python train.py --num_hidden_layers=22 --hidden_size=320 --num_attention_heads=5 --num_key_value_heads=5 --head_dim=64 --intermediate_size=1280 --vocab_size=16384 --hidden_act="tanh_gelu" --norm="layernorm" --norm_place="pre" --norm_eps=1e-06 --positions="rope" --rope_theta=10000.0 --rope_fraction=0.5 --qk_norm=false --attn_scale=0.125 --bias="none" --tie_word_embeddings=false --parallel_block=true --init="orth" --init_std_qkv=0.0232 --init_std_o=0.00349 --init_std_up=0.0232 --init_std_down=0.00175 --optimizer="muon_variant" --learning_rate=0.00516 --lr_mult_qkv=0.4 --lr_mult_down=2.0 --beta1=0.95 --lr_head=0.0061 --max_grad_norm=1.0 --warmup_steps=200 --schedule="cos" --final_lr_fraction=0.0 --batch_tokens=[65536, 131072, 262144] --max_seq_len=256 --doc_mask=true --train_tokens=690400000 --max_steps=5066 --dataset="wikipedia_en"
MLP neurons of a small language model. Each row is named by its layer, matrix (up: input weights; down: output weights) and neuron, and shows model dimensions 64-255. Each number is 500 + 40 x the weight over its row's rms, rounded and kept within 0 to 999. Numbers have three digits each.
After each neuron's rows, "fires before" lists the tokens most often just after its 100 highest values on Wikipedia text that the model never trained on.

L14.up1016:498535419560488513520491533495520467435485505482519472421433494475519557486481473493498515457521466480542436496482570498498484461463460489438513525529474460550556469486493512421524528431527540516536539461466524522492518483485519441499584495550506458501523546528575468531589541470472523533500525534505489574503574527495474515520474550460523472507540494458458469539440533501563484528467477478497482561483540508521475523453524474464543519563478460517516415510506536413414648532468432489541569503531461432526508514568546407517486435574415506452476509506502542330522461502526489429
L14.down1016:543428502474524546515471466472486481478559496483420474540489527530465418493501537523510529548559468554441447533526484544468424512537469473562490511550481547561554499489464400411528484502521429491557575452496504558555486482501421395494498523454513516487553482528500487514368441473509513551459469511459526486497500464503465521527554489484369502480447476511522564464536566484539500526564535520523554549512469540485514463517529513436516465468464487532483504550509449460500442531478551508545555548532527468468474525504576557503473449446490560529481483532505496565480515552500452564
fires before: "\n", "\n\n", "- "

L10.up336:449435464523513568492487488499562495447461538553522467527504470482520497542571483467458510484556519465437512520532502395521521511500549465503445524549429543525568485451523514480472514459465482491402469518499525421538472528452543501504515389458515532531507559473507515535453575414515486433503456504518540502517474520580471529480507530530553563454447571505546429551446497507539513367526493533467429493390501461472489527463455514531512535486499532499488549527504522562501509493483441446461512432508523583429485558500486529503481468458455488461508453553488489458624449501478562489
L10.down336:423478548461480460466570495498487446517668534525528482563490501561575518510502436455503450558497473482436499543487533456451527482525516513496463594501493529512521483464583496505420508536521491545486509516570458475491445477482566539513477432509479495476525533471503530522446534455463516564518466471506518526523515492496550575481512487548511471481481507462559483549543545527505510447469498509468459490441412512477467456511490526524536498412495500548496534455529487493471478507446478496445415503485512500455491529462541530493579480479542431404540443553573517446514457494531484487
fires before: "| ", "S"

L10.up665:439469474473468574485450440552505491537553536541508498507512519442497492531478579489424467469494494582513480496468483505519512517453560509531538488541481464454474555589458524427449467517426521500575492475484481469533509512450548463512518470506455573532505483504534473487520540524448453501503495487510489510535487474444555422551572362529529500472491503539437538503418512477511492447470517481506520497542511451491556523467560623460553455516465528544461577432519456512462513517474563549491539459437501464389488449564460548525451491519535463573512539500514417531499519515535514540
L10.down665:549505543533473467560541603409536506497493501394468470475518543466482498524533462478512520510508484496489503544601557482546447490494472459455443457429517575511424458403511470589511444479497538525489491526498509504505493532470463507471525454518479530466496550492445506503500452488547484552507498630573448534498524499485443583489460578570454556546553512459464486468582502527529521495564491519504457473446479552487559483519514384593411506494470486379512467593503511472559475496559461488546436543529471540568507526507569471504539503521474504495489500482473574440442494533418519476
fires before: "| ", "|", "–"

L8.up1027:448512520533509510494432470461487440547425493490487498384452550528561523508554472420572500467534519499478522459459496527499567438436525482487517441488576510545499498541525501498529574386529527474437517501473516493537563504433529532476515461486444438460561558595516505537482550514535590489520483447505463490496486486473482467513437594445430468495464558624527503505517509535515489559470532458492469459456525499487569535497468489501513441507418526544494504502484528510552520496519644537516469473464499488507528467496568513541485564478480521473477506517518482517523563430532555491
L8.down1027:465526552553564541452491477508496501465433552523444473384537552501442567523438469464474489505409556513537548610484475478467482504393469536502475514549529612543483535443538480495550499477471601520468464448554533520494477468488506484441487471459517479489465526533525496554526561475500542555573504503459454473521550509475506441504493523422496519458506491552508486475505466454486449518500489517486561476497471463509480517548486562517533478435470508543530517463487534518490539466507487530546461465484507481461495494481556509514551501455529432547527538512505417527514481481534453519
fires before: "to ", "of "

L12.up109:533468440493497484460520514516466541529483499456541494476422510398503547557519495534481553482504506522467488505471434494509495501501499443451410430537507480423520565559480554509499484502498499510487482502495483461532492488492466466502490463486532516508501559471494447548533430560526552549506467454501533505508500469463501448478507502445475430589474432532565515528521471524547525478518556478584536486575481501463428448513459588512487473502477494494486534527461544562469443539493500497519520398466518469487507487530541530384568533442519589500507482444434528537523591507573490475
L12.down109:481483514451490512407596533464532461575506505494465576514474501489521398505498474555535474463531564481485516496498477510464569531506533504503505512535518503493547424495513506519481509457488472519539421494423424573548492486505474446475534502508519434460463568496519531522450481495571528512514509556495444498456434528420527475546526557463549475561485516483446457500537440491515548480474540483436521515414527476441496452526488509564573486481485599505534535491539546441516473496504495516425475517492535538563444496468537486546540450518458471468536472531570490478526537584500459492
fires before: "| ", "- ", ", "

L12.up950:499525508523476583492485413475489460421563483477547472494429498572586505526471432524527496502513412455435468542490503557389538495474507529430511495436536548509521557508535538475462552514458533481524512507449507510515493451518535494476479458563486540491472511469488572487489473457437513571463451591542492507496539376506383485440490439495465531541538506519510475416495506419482472508473460459550459503464539545451549628466449465526481447555483489525508537474475446464569448470524497513491541499467508471529403476475482512493487480457429494526484510540567437483551530530524451607
L12.down950:503552467423486476474470481489565534464506493580450550451465527537465494462566433535506596516437544540462506484534487517459478454537497451459535469533473571480526583449499492608488477513612449529520553436502537503428516518421437408471529480549491514513508544454415551522477457508516466410527475549465526491514440515461473486501476558494470481551487525446529487408487486533536480451493519498498556501550461547496445559576444525476515465525487501459577505501451493521512477569497452480478498500508526522443488457504568507525558518450480452520482479481488474534548496467479546462
fires before: ": ", ".", "of ", ",", "der ", "Ah"

L7.up845:466562507485554618493443477498465517438458516483485512489481506448516528521485435550460415525539518537607488475533554463482436477424478473524483509469533566518464545465507536526504415469536526373525466481491495493505452483569520466522454488409541552532499517480482491453501487520437483467461448552470493504565419454504547505476470515508504458542420487466477489489492526549482492501504491487555523481446500517549515516544513559577462557485478480459450511558511445515506484500476378481483505534529514522486421560482430530459469529463556574534549497480468574544467480509504516455
L7.down845:465454498497526489491445523539554529449495461449481486500529506464527462396519466528560559515502498522472493535576504522501514475522497509496496475550517555512580575473420462593537545499427534546470530504566558540465516514459475548539525436434476456490513502491419436569516538509489531496499574407554510478465510463482499492470586536551500506524518465455457480526424554417463502451466489507540533480570466528459599533469432482435536532572524483485506472515463548523405523557500500497519501515594447577495480448467478478439430504521524478507466543454460489469499488483578455540
fires before: "\n\n", "\n", "of "

L12.up1185:513542492460494602466493520487590508548514450492478478505506524495529472537507543429469462455516463473464498513575506492437456554500527463377465488506438510502458551529535507491565538509519470463526401503499526513445515536484537531443464494558561509455464449532527500493516469465438458507425452462482521495535490605487457526503556493547565460563520444508529463473441459507496526486498505518465429507528559531505479513466522519498468504469549527552490561493499497469451500551508418530481471553522498540469586562476581505513536508474506554540538471498504477487520490516452511413
L12.down1185:466469456442516509591466476524539490568442487509494515495576461526434487440578511463539528483469569506498509511493556496509483512533524553484516481498486544527476488537489381587516475438513527476548539522552451538506450421587593529527487483501536551551516511483465523507496502513518525491430496481473557553515481566463532475487543528532485529510509527453444530524443502436507443529542488538488450466495506484560531513518540517513491488591499487449526460497482497455528539599475515487561534533501434541529516528507545511511533476508566492494555541551458414502472440471416476449
fires before: "\n", "| ", "\n\n", "- "

L16.up547:525499485496468594452513485485500468437561507522505530512551472488460516503455540489539493546576509471545484555512581486495474515464512509458549520521521512576401472562510619467479449534528558513465516514559465483540560487526542505488446553462510483534502517395501504505496418470490529491529493448512485498452495506553568416543562520445486469467542437452468444542472507510440564382471490484540503539508476491477557517542501533467562559536508546474535426444481466549468525515501516421587522508560508547454463510562425532476518486519483507462569447484483517489534503514509454482
L16.down547:562448542501524520502475550479469524550507514440479528556498512448482506468456479489483521525513566452480512454476413505488475426512564415478477531548501500534471516521499478456455464497466537527544508512519491517550524462493469424525521487522486539484524477467550482530487522473525569512503535559493504443506544507565504521621548501481580518478535525545567455546465534500535502467501527521486493456516484519434580473406556471461518501482514589530463556522559530556503603516409461479499445509524501553470507541516451493441448513541460536434532553505517512514547483463545561474
fires before: "\n\n", "\n"

L14.up340:541496468529514571541481448472587491556517527515464554473509550479461591495520426465536427517512467536558488531462487581445472549442465487539509521539540496533502610578478461488489536482460516525549408489517472502562432523486536524502503506414444488491454464527443484532550520541493484514499496458533512497426473547454496513450425521486437514467550470498574503507525532525561504549444499537582499564462476523443501475449465455454447507559527491552536498515515478491403497443493466497465508488523507522503534522504535515492480478476495514539528486436391525422490520440558589474
L14.down340:422521481493562490445497569505499503497517537513530478476475489472479457422517534540516519499548507534488536543409482539544437466510469522421507551465524604525594476536429552584490461530486480566483501485522504579554528492513454488528453473495542509516449438517464544546518455515497523505505459504558509466529492493489482469514526516465538515521513482539469511509527532484540552462458537426485513498505423535394494483513415468580511480506525499519468542495507455515523567426491516502554488568499501523494497523469423502446501461498511453491524445555550537512453506481541478491
fires before: "\n\n", "\n", ", ", ". "

L8.up890:505459477560501462490446556457500547593423433556552522479561462546432438513456557509536504481507468504467412455582489487518494463437487557506463484523548478534521517451467541482506532420490412496513486564542474458509559498460513576488494552503510461454519487480491449465514498527483415550426541461455460440464475518553521468479446550598451468512454554608451403508602467560454538524497516482486457529466535524516448535539505482488502489522501458497438513526534540518490469471483461475411484504512510540518516488556470501484537471498478565465464505449484487483501494556569495468
L8.down890:513427510546506428492416540479463487515463502531574477469530540599468523555530500456492507489533440439552354508537524482406486495493476545510537410563454523530519536463525487478576566489454465452461514592478499464432563477502480483471503477525603472521471545546513484499498495512463490512495460462508566438538525499469511498480453463533485532556476509534497451486527479562428495516472469477521535533499541571481521494524501515467517501463570481471520453504491552558495470479518484499472466515533536516520506541591521511435455414516522523500420509526505467488549556492511427513
fires before: "-", "\n\n", ". ", ", ", "\n"

L12.up1024:480494481463475569485470485528554517494489569521481542480521488598392476490521527509508493504500492465521509500529535503499478524500451605523471545506507488473462395507472416553460535551565474500585468543573539445488501501486555510547460537604560493538479409542514490530456478553461500463455493509524526436476547430445569436571506506432509489503494581487554411484491496542469502485530404472477502533503489550507530471586528449491489518552510452501399465540536506502497506480470464518473460487581410519432472554522504556496526473472483491527498587498525539491523452491467521481
L12.down1024:487501563465502492533481468498488486504547455505542478480520520470431531492545549453458520491518553475544518429475502521501484483536567537457499446561519478489504541499569474472551470530484541545562577515483465417501504485483461538464467535455506459489455501480491502551531518505558506568502470506526459507499520454477496492507558531561435581567524509420467605550491522512517480483582475480468605560536495438484513496452473524569493508498509485560543522470501418508450483531545483472461492399498521453518561421485458466504444523482529604521500485510482488459473531410503444473
fires before: "s ", "\" "

L8.up993:516510489395495571525482437503567546571469520470514545456454469445535491497465495559485543474508438530516519493566459553483514476497528500478573496551550495519467493471548487553524550425557429440502530534482585521466486464543523386477530504461456493449513594529461518545496451549495489442532463535489487493516424519513493457457562567498530486505441545501456466488545477493514520546545479423511564460542482486451487554456513574510581521473465523457441576481530505522467520482491449463499540538456524467504494464472457534504502524454454546460446412463458565516536538552474523513
L8.down993:522395478505548560421401557521492483494496600506518471484485540536466505453479468459520509507489494566524510497522536443524466476515514447436477422525535539479434493504420594513525426527428500472490425511535466559463485513502447527574448471551497448495496475516488485522517540520528510492513519521495505619485442506464492539496517496485497540453502526470515515498416521505444499480525510537508409496509517475495597471499485446549448517478535487505543487529558496556531487506501480485522437532552483436500524441449543538447524503559449417523519529494505510509481514505452418493
fires before: "\n", "\n\n"

L16.up157:506394534515511488480521490562468458539511447618540486525494513534490498463506465425445442427504536520537447461488444526498463461493490519530427477606454561507516537493468506515526571436456543468490504494515489430588496456421517506572479455506606578507542499497487549454482583476561517536491500485438465519495561497579561526517548468532553513484500592506490512477471542470531513483504493488477474518486508455574526464488453499524534535416608538478548504492520485533479442484461487470534439452511556478537508580592437524475497478430514463534494498491495507513530473491504540489
L16.down157:528536498492611510504516521522529527559532498491483488538535463463512526492436578512581526448532491563496532535526430482492497541545477554512422512537469585563465517449540459488469514520501496451557529445503454494563513528493474524513494525537523456430555523497460514490450450551471464486591550454535510567495557563541531542452513525503471455431465482390527448556421495437430492535472501540429515493523461532447505476464514509571460466467525523464480463520520467455443567484468487520435502513544477494496507502468475525569506475517552516456479480455492422494454467454474477512
fires before: "| ", "; ", "an "

L14.up443:435444451512484532512521502500559514497460509554505518477501487459440445497460439596542550510510486571494544450461437496442438453488515510504537475616481508515529547498449513466506459512425536444505493466520458408557458507523542517513459559494535503510485492535523462517508517491502479542569491459548489524442498467578501568452444512537468576527510575506446566518490473526511472464497430478582501519535466519484494493543483556443510470501482490464600523547498531499497456501541428473468473510486482480565483516531511503594495466477449580461484564364478535440533497520487551468
L14.down443:544443535489487413461477495496419519535478528463479487483593463526522506542515502494477468501534563524469485535494518479474537514509414541500483534441523483514460485444510491520531533503550497531461500548396516496402491470529528498484445454579461531447490509493529511569496534507461495519490508449479509484530532486440532534508501463455514508430483470551432468469477562467573481558460555508494573492548515496470526555568453481469482510504510490508494504544549519488488450534451455520501508550464521487466539525489468551464568518430495484515473449583481455521506477477487460484
fires before: "\n", "\n\n"

L12.up234:523457523487459457502446428466522557491536530502517449457521505529519575532528546477458534590485449460487490539574530481518469429479495497456504539505455485456559549559406517427489525513404432528503488473497508442461462488481416454479547503457519499489451558502505491447516536524414522522496541469571434513501383546485494475546521430555473507554511460536420565507475507409513496572466528524504443442478480458531481525508497495467435494485485491527519526492471511498547463431491497419434515483508529472518485481560543564546476455522472489518548489525552493498550462567532501518
L12.down234:509479511394518531490468479461519562524551500521520439437529526535482521485505501476486531460496498562477460563496525488500535558539487522545476464513459540474529486415448503447515463510570560501500429427498476565510492465495559524450493496517542450466545505438508517524530491462429480469547419538491485507545444501584470466455408517503441516458421524561478470516551490523514438509500481505493548452477573586522484490514508531568506540570488499480528458477477511566461479507488473568567520466470534448495520547497484559497457525520464459479484536505454499499498512486477488483
fires before: "| ", "|", "Centre ", "–", "ities "

L14.up666:432548550536531598496529543442492557445455505481532495482505504467529469456482573522473532511487464473547443530496489529505518520540453485441513542513515493528449456393465524534522544539512529535560451551544527540511530487513485478515473545490576460582484501413516538483475440476616540589493587454461527476381519489440504470539542536466470488475507531494481507502583479561481504511425434504485466536452491450540508482483498456490504458554545491468457486462532525493486505523519519498436473417517467506563501479448528496524523524443483551427505504509510522466489504572515448481
L14.down666:538480541541468488483502534574488474525573491523533573531490464454507514542486501498555494522506532574524454443514448500520494468502502495520509456499458526499540577540516460475506488507449463523432494481467532481484538461500517488471562449514509499442525494551544453492564507500411449510502420569539461438522462485489508505466498430522514528475465544454508527537421605516514512454557512478461502471554553539508430519468443588428556538467508483536560457503533432527495483516483548529541499543494508552452430542516510572509477462502572390533456457514493447541523492419444560522
fires before: "| ", "\" ", "oin"

L10.up1072:549458498525512521519525537478473438452516406471516485496457454456518526531542570521488484494444512479468495493515503439471490499534468491521479538550577443496505501449516505468509479501512496479512455520523476486470521483490469474463417466534471498493415541412551429444532559490473597519492543440485490498521550485524534564542452480449543499539440480497399440551526482520520515527570525399496531531511515471558571540496516436516519437552572430502524462561582559464450449473474533489494508507494480503522487546484558460571491454502446520504487502540574613532489499514569478456
L10.down1072:584517455554523479458510537509547469474495561523532429557533469492430469518551446509465471530520536433518612533512464502515528501536487535533496500486482562433517492527491460539478539425544532483507461496475519544527505566492453478414485472463448455454548534469443602543465483520556469497589462516527509493462435507508518525465513541483460509516501566519506452475547471597512596545502518440512510529420567479570483451556472452491528468527451489520472526418549515493502475502590439524508452591475555514454547476439507554414513489517476424488451515530517499473486471570457504525
fires before: "| ", ": ", "–", ", "

L16.up304:537534504504504564517492530481571530485517486444503527483495438556464554443492531509496491535483458418477509480499413434495462497546469548490449438441464523440504479522506529472488398515483482504497529491518515488520503452492527447532495475496540468578506596583562471518508519370531381527461525464483450532558495502489543535531453476545522491580526566444492448543582478539560547512463480552485453489469535588506549560527461488518543547452521412470478524572454498501569493433453518478491508473551459517499581501531432485538496488504525523546508587552480515436501468526477511485
L16.down304:473469509434549561426558471510530457478423511536510512479544521548568525495508528436511472537540454551522577434477522563419463537438571488512484523524501460499533456469533544572458454508512486480512457419478454586493541497461437490484475474476481453492477507495498469501495488536514590554463444512512496485543501418544455527505539457501474546450562473487540491490445517493449463478462472425522499468555445517420516431509501491430524497458531550574459494468529497473455594458444410483551552566469484475494463541473494525492500467469538524542483494495455468530460483479465560495
fires before: "s ", "- ", "\n\n", "well "

L12.up814:464512530497512553581490530524528551525474511543477497506444559450508420512490487575444511570617507521543495463527519499479489480472442538468454459533520461522551483498520482435535496503486521479516502468481549425516497467426541505517511454475456505487522524547495542500472588501470441484513490539497525474461498503500525492471556534532541486478506546522524431549491559492495454484477459468463402513557484492543582486553513556513503469401549549487430487554507418470560503504453573517444509529456602469548470468529546497454482554464507469539531454519494444439477516555533548490
L12.down814:442501547524439447519580485490528523524508465425465462533483507524580552505473521538500451477533582394498553554477567559515511518513517550475556484564462453499468483500499533470416469548478524499503437456496456490441516481471615476485455449514502531488520580524502534485487490547519473499564448457516501515534515483473524471478547468527554508496484525503522495525466495466516463496540461441524493508481501497534476470455568451473537483553504510497476518567441472435528449559516454505401584428513519534531466562479521523429550441484461468514561613524514487478528490439492451480
fires before: "| ", "|---|---|---|---|", "|---|---|---|---|---|", "s", "first "

L10.up207:537496535513470491432517535511487498466480500538518495458574457514536538470488518459486443497547405483535477488508467510423445523517465522502444415524534461429490484587414542435474491546491520500395459483489536495551523444468523522484521593503518486499471558436473442427562605536382511505525458481510445493575495505485431487477519444523551536503498490486527501594527473571497541548518506441500491459495498426503531500519482542467430550521554444499430493512566585564516425540551560459513493548547528473538509532514547530508471507521474440463508464470524526543498526465499485536
L10.down207:539473493552514438456408501496499504473530495499527564453570462512484509459523519416462479493479438528507482489530471501472435481533443523521497516583545496444464461475485547419475516521439494491510535569402471481497508464527530505469538531569515511553442535432491538501486532548390465525495469473490418507562506472565583505564527461430463483514478463578499494607540501553441545563524420453437503505444507433507501507490517534462408501493498510496419531573509518495493542511479506474542474508521498497512591526516506536468458407504465458508543512450428516557477539505493483578
fires before: "\n", "\n\n", "Baseball ", "| "

L10.up415:529459527525510529607476474416504545432535536523510459457375453467468505547486493509515426530522488526491534476509503546519487542528448407522468520519443503460473531514464515492421451489495474512580545507481562482555533396589548515519401538508442491503498476416541464478569436534507475558568497546524459540479536485496518491523474485442548442495476455464456511492557538537498495470512524515555505552550462521426533572545483542554611528514490513580581509480477448487482507536497520497532478477434471429503482471491484465459524469587524505462484474517541501509511524450433428510
L10.down415:430457524495454589528604495481525536542549492479517549478491551513481497543507459474619488520523493506524499469528528487465477500487489532581535459467530615495548587526495560445524490502533503510540501487451457544492486495447508478498508534487470530569464471474530454447479450491480560400493514446471508496495457473480454481504464530431581457512466486377508529468519508554407499445476550526472554489504545445489555500522507518549510483464496502564490471563460432497527501518468476555540476456439438484524485511520541496560463490496474489451522448518492432520478620449468495462
fires before: "Party ", " ", "Candidate ", "No"

L12.up1261:532430526482550451572495487487536510447524480493540510517505579483506466522534508503406455453533445532533583563505503486547521503555466554524430460517526537590488478545513501588460452517558508536495427514499505509504473453402513429518545472500537475524517498546455486494505530475479499467501479521558524568442520508573495473474511460509498470487461499507549563479534435485554444481488426461549525541494487574504486588478483499508464537394574496492575490498503494489450454539514486450538463482452431503454448528484437443557588528469524551568483538472466525514500450517468475538
L12.down1261:548473538496532479496491568486419454460495438536508523495545541487480499452599504446526543455465448447511470540488463497464482480503500543494528537425584520466523566543518473452443524451505455470560462474496450578614454518568451567579531479484561522508428503464541510445472556517582463527504554507485496482492519496464464499458534498539517563402533556447478530516536562468461485421468448474476487467455499502507524486501461497546570534486504511466388511495480510461507471501453462589570498491486563496474524490486540486466467523419449469574457500515563496549502478484469457464
fires before: "s ", "| "

L12.up1168:521530499574498417488439436486523506464483490476519503540560524514530453402469496541530395514589528450471514460513466529589540513488496486443465523525483552516426527505516526446548501486529529473513447514581509454473514532457521466401525492589510495568541503562489468415584473564506483469468533489524524535509460537532536478525477497453524545489460450425541530542551474507521529442517503557443514543476565585478505543580489528557510527489584520548540450493471482497504490521477489493551502441484509545473541510516559428531529504568523516523561535546529512487564499466508536471
L12.down1168:500468540434561548450563454471522448494546541477505550521494454485582504489479547510564561466507599549548528577459565509419486396521506496537497519434494453544528455543466506502462509454512501482449470457516569501500467454504492465537471555439553552488424521505558554537560541505534453467532498500472456519491511514466514441499478499583475535576460535507484541525473521526490455527545560406520501475513395535563528534513479515492466491498422462489465441485505513470487494543507392506510501458502543535481482502446512508430480519519501529522457494511576492464474516469485423527
fires before: "\n", "\n\n", "| "

L12.up255:464495493542539548441500442600486528450424527520486575462583548400467525504477506435492498449493526477544529530495534508459513437574447530454472453530497482522522468487533524498528544514509459563462429469462493417464562531555523505499540475514547461478423537531517514431448472493530472489484520543517488535505485485489503500489542461487542520456510490496585508500471496448467483462427546493422526533459544454501522476476448487563526483502558524420466500544577535563460477529509497543548549464493505519455474537565484525543496462534485576545412547495489467530569442523459587494
L12.down255:440466542464566487530508507576536510479567451482466598484460509568491585465468490528531492546483450526452420495428500497475511487503463466556524433514446488503509490450580454447528496575460480503472462466516480531568481489509487512500462451452484496496536586520532496470471524563508499458458499500537489516496531482489511540498459497515437536531510450417503584480501438450520514443493438519492529474573516524482481545550534506472521534536546482469485479539454557498576451484500444489564537476508549553535485522391513435455522538495469525498475472519422551454522573498406446520
fires before: ", ", ".", ". ", "| ", "\n"

L10.up802:499412457511451543533501521489510511517505503511565526524537589587482566569500504472487492505519465488568575513521511455476530518473512450451560556431500507494512525509434519471507496556500464393519565532502476549453511543531559463469440483497557544538478459491477495524491530444492570455444441548473517422421422512399490561490476455455518417446484494509501534423498512503564440497482583468461494477485526496489437553459529515438488509531518409546496513579466529527444482487458501575501456523504495460492487433502542529518540540497525559537440458493524495535541503539497507520
L10.down802:523521528493533474481475545527525484464528474460495460519450453503447452449496511507504517539450522465436482526515493555517460405506477490509542530545537452511493441430534487538438509476527578585485465467515505489504459421467439518552551575537514435430562509507406483529479496539492496520533589455494482589479546471516483549541509572613562573523553529557532493508489453495447517594473494466542513514468504554475516534514485524443449524490493605461468533433498478457487501512583474485508507441491503519519511550525416475469442448504520514441508505502539527465469559523491536514
fires before: "s ", "| "

L7.up55:517507558526563462560442429464531486538504477504445474532512514555476475646491443444491523553455494540498542385502492457469498392476461503502532529539414479434543473530523497526511508488422495560430531471502561508619419505502419443525566474509559473491522544558522515457527474492514565453467471523508514504536450476547468555445504637512529536447478455530428551505489459537512476509482458505491537525512490472475430499490551459447544497532485567565549440500434520498554503492490532401512548415445462455473493476510463548562535567491545487491444574470503502469484571472473505484
L7.down55:486529551498578513514495476502528556538505461486469529516536514529502509606471487492534477524468463514545489421615551437452464416451452498449546542517439437473419466517550495523459503477491420515486524511407534527547383491463474503504412521497522457447493567524518499508489505470505507482471480462483584549518482491535509593487538536508479532479490501486465511533482465511465436516502481446519494442472495505536474444514558507496572616490534551493490488553489525509562519504540518465473486499393373532483493557530470533502506529435550549500473512487494462538504508513504488473
fires before: "- ", "to ", "the "

L12.up570:521520480597468505487483554436568504462536510509458443579524471537442493422532501491482518534521478569569545532505439531528551464475476402477459488554539446465525476543516496462541499562539558478577530532568498492474477485459543533524526466511429465473494466444467557477551506435537526559489560449484485463499470508497490500528534459524487498552520522502474518617458462480505485478555538459605486587534435502498512467519474525482530413473568512497535454538521545557504523602441491502551540463487532475489435536492428504380490485495472496472566467496481485474527527561566500474
L12.down570:534488515366549525474496494604527543498513468496499541458561474568520538518506474538500494448544499419478498480511520421490481459431539494487508454515460528577467468482457528528414436516469426497515511539494520536510546422532483515495506476505506500509546506568463490541473456560455477475471547533591509485480514401470561488509487545535530514536446504507524455444558513485480532439493456481461527382502494468494485556499477469506500478502446497509466534433492477493501500433548538499462504506496486450483527522504548520528481505551522558572476433468521460429500501538460564508
fires before: ", ", ". ", "in ", ".", "s "

L12.up630:462463520453511477444509498460461436511523515534492549510477482382506576466434529485490479518519463542475487526517500512572494523450556422546478437513540496470500549477576500481500559484508500458460466483537544521520555409497513441481523444482493512469473487533517482499466387511441463531502512512451507525484543520566531505491558520437453424540426450543501443475538560509480471522515464502528557450551487507464572474465530502529483454568482480493506494541516465516544510508417493490506492459445502424490449559480430532424550568465454472511525508493563521522532556471482473483
L12.down630:508494476464566512509473480515573525497537498495555471519461432472484450487569463466537511508462539544429529466503495552477483461517505569504541497514520523470473505536438409498530560484523488533488535576482506473498460583552457505486480452419461466490437523540553456527490561503489503471501456509498539457492504503462506453554528480488466493477526495494565520494520429510473452492490529543443501545461462510581528521490492471489453491541501527589521511467502584427460520526526499501456573413532572497474578529505521501530553555517524497514485500566557511508558572535531507555
fires before: "| ", "0 ", "-"

L16.up819:485483496456522584535488443552551521468493480468481537507464474517464485520479447474503441564561580533554541463557509470496499504569464449521510533570452500571490504522508468572467463494444468494469511563490539500421500474507516526515477478478499523502482504542475538571496522499486527593527505571517509507460553433557513451490546497445486557409526581514530443487515551533567463438556495465533472473511497502386468506517388492576465484570563533510472501560504507507536496517549462497470517457501493465427496546546545488555568506491442518520515510466488470473526524504459493513
L16.down819:444478458463469518536490440559542460498495524504540514465495536505541521467483537527499481473487525460524483549517511513501477496466470518538486478532533548555506484493538531499540555573492489472486536444481469573516511437594497549517520475526446456465514541445553495507516472484486515497508500458472467568510478509461453478496437482578508500421466543482520503438406429477500581479520508447463522520570462489521578463497425550436487474480541473582508494545515601567525417524575509485534469470505502504463535516441396466438476555461481474503484511543496520476432548466532501475
fires before: "\n", "s ", "\n\n"

L10.up435:545499519477500462589491598561568513457498505446490551463523561560558503513497454507515558521422460532512502482434573457458525490406533483553490537462496473426517533519484536435530494551455523477542471468446482440549483510502551504469542562443508524503545497507482464535519507481488467456403446582470454514470526521501517491521504479531478476439521438464494466472424520486506425457470422526469540541440461538537460562542474518533524479486517494520584502556516514488476488505438523601495461467516495511513463491522539576567486510561539535535504494560501506446503531483550523442
L10.down435:529488571563464494502434443464432524468537462527529596554540430476503476469459576525467472532549497494507465453472502508476528534515513532471458551521558583523462489516498509543525486514433470536568494542480417539510521586513465489548467519442504476488443514477466503522471490423437489492579513483547561553496497574443511455482433524538498491542528557501495479515584449501578494510563523427525481474453515436392597390481462444443463470567535534499542509477468492562499477530544473554430507515496483501401497554497555444501496504504458484568479479488514533488513496527532540502
fires before: "| ", "(", "/ "

L10.up1056:541503523522478510427462473527486458489481552508526459489527493457488468529520500524450470430409516489536463528530542570518557515494559494471514493531540526463460492526478537436465588513487543448429493522494531452557532569441495555453498508491529524498569457437537469544499454544538504595541490421467548482379515472536550589531536544537499492477438506487540492486571472506533507587490466500555533514484528450505550433479444409535494521554554501548544516502479571411487476525532497551550539554475452512470499568512558493511508454509471560452530432525514472403477548531482523543
L10.down1056:509555466436492537522520535501480521522521484498483523518535392566513582462479486496509477523548559551462514474517461551419595468512513569482502485410403491541536489501440468482440494436495460527495425420461495419467433512483528491495478513467577467512458588544525496508585553449439501537526506533485552492546488521511444450430526478497472485546508531450485516436519539495482463560468510524437461503464497495580473510499581525532516509502482496521442471504517558457464520483484514463497542510576478539528491488480544619455519478465485447506464484480467449529523478521541513408
fires before: "| ", ". "